python train.py --head_dim=64 --d_mlp=1024 --attn_scale=0.185 --grad_clip=1.0
MLP neurons of a small language model. Each row is named by its layer, matrix (up: input weights) and neuron, and shows model dimensions 80-175. Each number is 50 + 10 x the weight over its row's rms, rounded and kept within 0 to 99.
After each neuron's rows, "fires in" lists the words (lower case) most often at its 100 highest values on Wikipedia text that the model never trained on.

L2.up951:56 59 42 42 41 57 51 63 47 46 56 44 65 55 41 48 36 59 46 53 41 41 60 57 42 32 69 35 63 45 50 57 56 57 49 41 56 49 45 39 65 49 53 63 37 61 42 54 41 38 30 50 41 56 40 42 61 24 47 56 50 66 58 56 44 42 71 58 39 44 59 33 12 38 49 40 50 52 54 44 55 54 63 30 41 51 57 42 57 60 34 58 49 49 44 56
fires in: "made", "leading", "transferred", "features", "called", "described"

L4.up31:43 58 48 47 60 36 47 43 32 60 53 47 30 76 30 45 49 48 43 46 46 39 45 53 43 44 59 44 57 39 61 26 58 55 51 48 38 53 52 40 53 58 48 58 38 60 52 60 64 70 37 44 56 54 44 43 44 37 50 42 62 63 53 61 41 65 49 52 38 54 43 59 53 46 38 45 44 60 64 40 54 51 50 47 46 34 39 32 47 61 38 56 46 61 37 53
fires in: "as", "also", "became", "returned"

L2.up426:34 48 52 45 52 48 50 31 36 51 80 50 50 65 53 46 57 44 66 56 45 43 57 48 30 52 44 50 57 37 43 40 58 66 49 52 46 58 53 58 50 63 54 46 69 65 59 57 46 44 46 41 53 39 39 52 41 44 51 46 46 81 50 56 51 52 54 47 40 46 48 56 43 57 49 53 40 54 58 34 27 46 52 51 65 70 36 50 56 50 58 59 39 44 58 54
fires in: "at", "of", "across", "outside"

L2.up496:28 57 32 43 62 54 55 37 45 54 42 51 61 56 53 47 35 48 49 54 55 52 55 36 39 45 56 60 51 47 58 52 49 40 37 63 28 66 47 50 35 51 67 56 62 65 52 51 47 59 46 54 55 59 34 50 54 39 55 49 47 51 65 62 45 56 49 54 43 67 26 60 50 54 63 38 52 48 58 62 46 43 77 30 65 40 39 47 61 50 51 41 51 39 40 44
fires in: "of", "remained", "may", "electric", "electron"

L6.up971:57 60 57 59 69 59 46 41 38 55 33 43 37 60 22 53 50 48 39 49 58 66 50 64 54 30 55 50 43 46 50 44 42 35 60 40 54 56 47 55 50 69 41 53 47 40 43 70 51 58 47 45 43 54 59 50 49 64 45 54 50 35 40 31 49 50 53 60 40 48 36 61 54 71 43 40 48 52 48 42 47 53 56 52 52 44 45 32 50 70 40 41 40 52 30 53
fires in: "he", "it", "also", "she", "which", "synonyms"

L2.up793:43 62 40 50 61 58 46 31 55 52 60 51 55 54 65 43 24 66 43 33 52 40 40 50 53 45 55 62 45 58 53 47 56 44 50 41 56 61 32 52 42 33 45 62 50 55 59 46 41 37 42 56 66 48 46 53 55 47 42 45 52 59 64 49 61 59 54 67 26 58 56 48 35 56 50 35 51 43 42 43 53 39 57 56 42 49 34 55 41 45 51 36 51 54 33 48
fires in: "first", "bronze", "single", "jpn", "bass", "badge"

L4.up252:49 43 63 55 60 42 60 36 53 66 48 48 55 47 56 58 47 66 41 53 50 47 50 45 39 47 40 69 48 45 55 38 62 61 45 58 50 73 29 61 54 43 57 58 47 43 42 54 49 52 53 23 43 51 43 57 30 71 74 41 59 31 46 60 34 77 62 67 53 64 53 39 57 51 57 32 54 33 58 34 36 38 36 49 41 67 61 56 52 60 49 51 35 42 39 56
fires in: "also", "still", "million", "music"

L6.up479:48 36 59 50 60 44 57 48 45 62 51 33 54 60 55 47 47 56 64 58 50 55 65 45 58 38 48 60 47 53 54 44 39 45 52 47 47 35 47 50 55 63 63 55 40 38 38 60 58 48 51 47 36 48 40 45 46 43 50 45 56 42 48 49 38 60 44 64 47 42 55 34 45 58 42 41 82 46 38 27 52 60 54 38 48 58 46 64 41 59 40 57 40 44 48 56
fires in: "were", "been", "was", "being", "then"

L4.up533:57 54 59 35 56 44 45 52 51 55 49 46 39 62 50 44 44 55 34 41 45 55 41 56 45 53 54 59 43 53 52 34 68 52 49 29 55 56 48 39 57 51 47 43 57 55 43 51 46 51 43 55 42 48 38 50 37 49 45 56 39 48 71 60 48 41 51 60 49 42 56 42 61 47 53 56 61 32 55 53 46 48 48 44 57 51 38 50 52 40 65 47 69 70 35 33
fires in: "this", "there", "title"

L2.up164:49 53 54 55 54 58 52 32 57 64 32 55 36 59 63 40 62 55 46 49 65 50 35 47 62 52 32 68 48 43 48 41 46 45 43 40 48 48 35 41 46 68 45 55 47 54 34 47 57 55 58 46 48 33 43 41 43 55 41 33 50 27 65 55 38 53 51 63 40 60 37 60 59 39 47 50 47 37 62 53 38 41 44 35 79 79 43 52 64 52 40 43 56 56 28 56
fires in: "be", "been", "being", "originally"

L4.up759:51 33 58 33 58 39 64 44 43 53 57 59 41 63 38 72 47 64 40 47 51 46 37 58 22 49 47 60 40 55 63 45 48 53 23 50 36 50 46 56 42 55 55 59 56 52 60 51 41 65 44 47 46 51 47 56 44 63 59 37 49 27 54 61 26 50 53 43 42 42 35 42 40 65 49 45 53 51 55 38 27 54 29 62 60 61 11 58 51 62 54 60 50 52 56 51
fires in: "he", "she", "health", "hearing", "head"

L6.up546:50 64 53 59 58 63 53 60 32 53 35 39 42 56 36 43 51 56 55 46 63 48 52 63 34 49 47 48 40 51 62 57 73 45 49 52 36 76 54 48 54 65 55 56 51 65 45 49 59 51 45 55 56 48 44 54 46 41 55 31 74 48 59 22 36 46 45 39 45 60 28 52 51 56 36 37 36 41 47 41 57 57 50 48 54 51 46 63 38 56 63 53 56 46 23 38
fires in: "he", "of", "his", "those"

L2.up999:33 46 59 47 48 63 65 34 34 49 45 40 56 50 41 53 56 60 50 51 59 63 48 53 52 54 46 39 62 51 47 51 48 74 45 34 57 49 61 58 57 83 61 40 66 59 35 45 42 56 51 48 63 56 50 49 63 66 52 32 49 49 52 39 26 46 53 57 43 66 49 42 29 47 38 34 56 40 68 34 46 49 34 49 50 32 57 59 59 45 72 44 59 51 72 57
fires in: "at", "of", "history", "boston"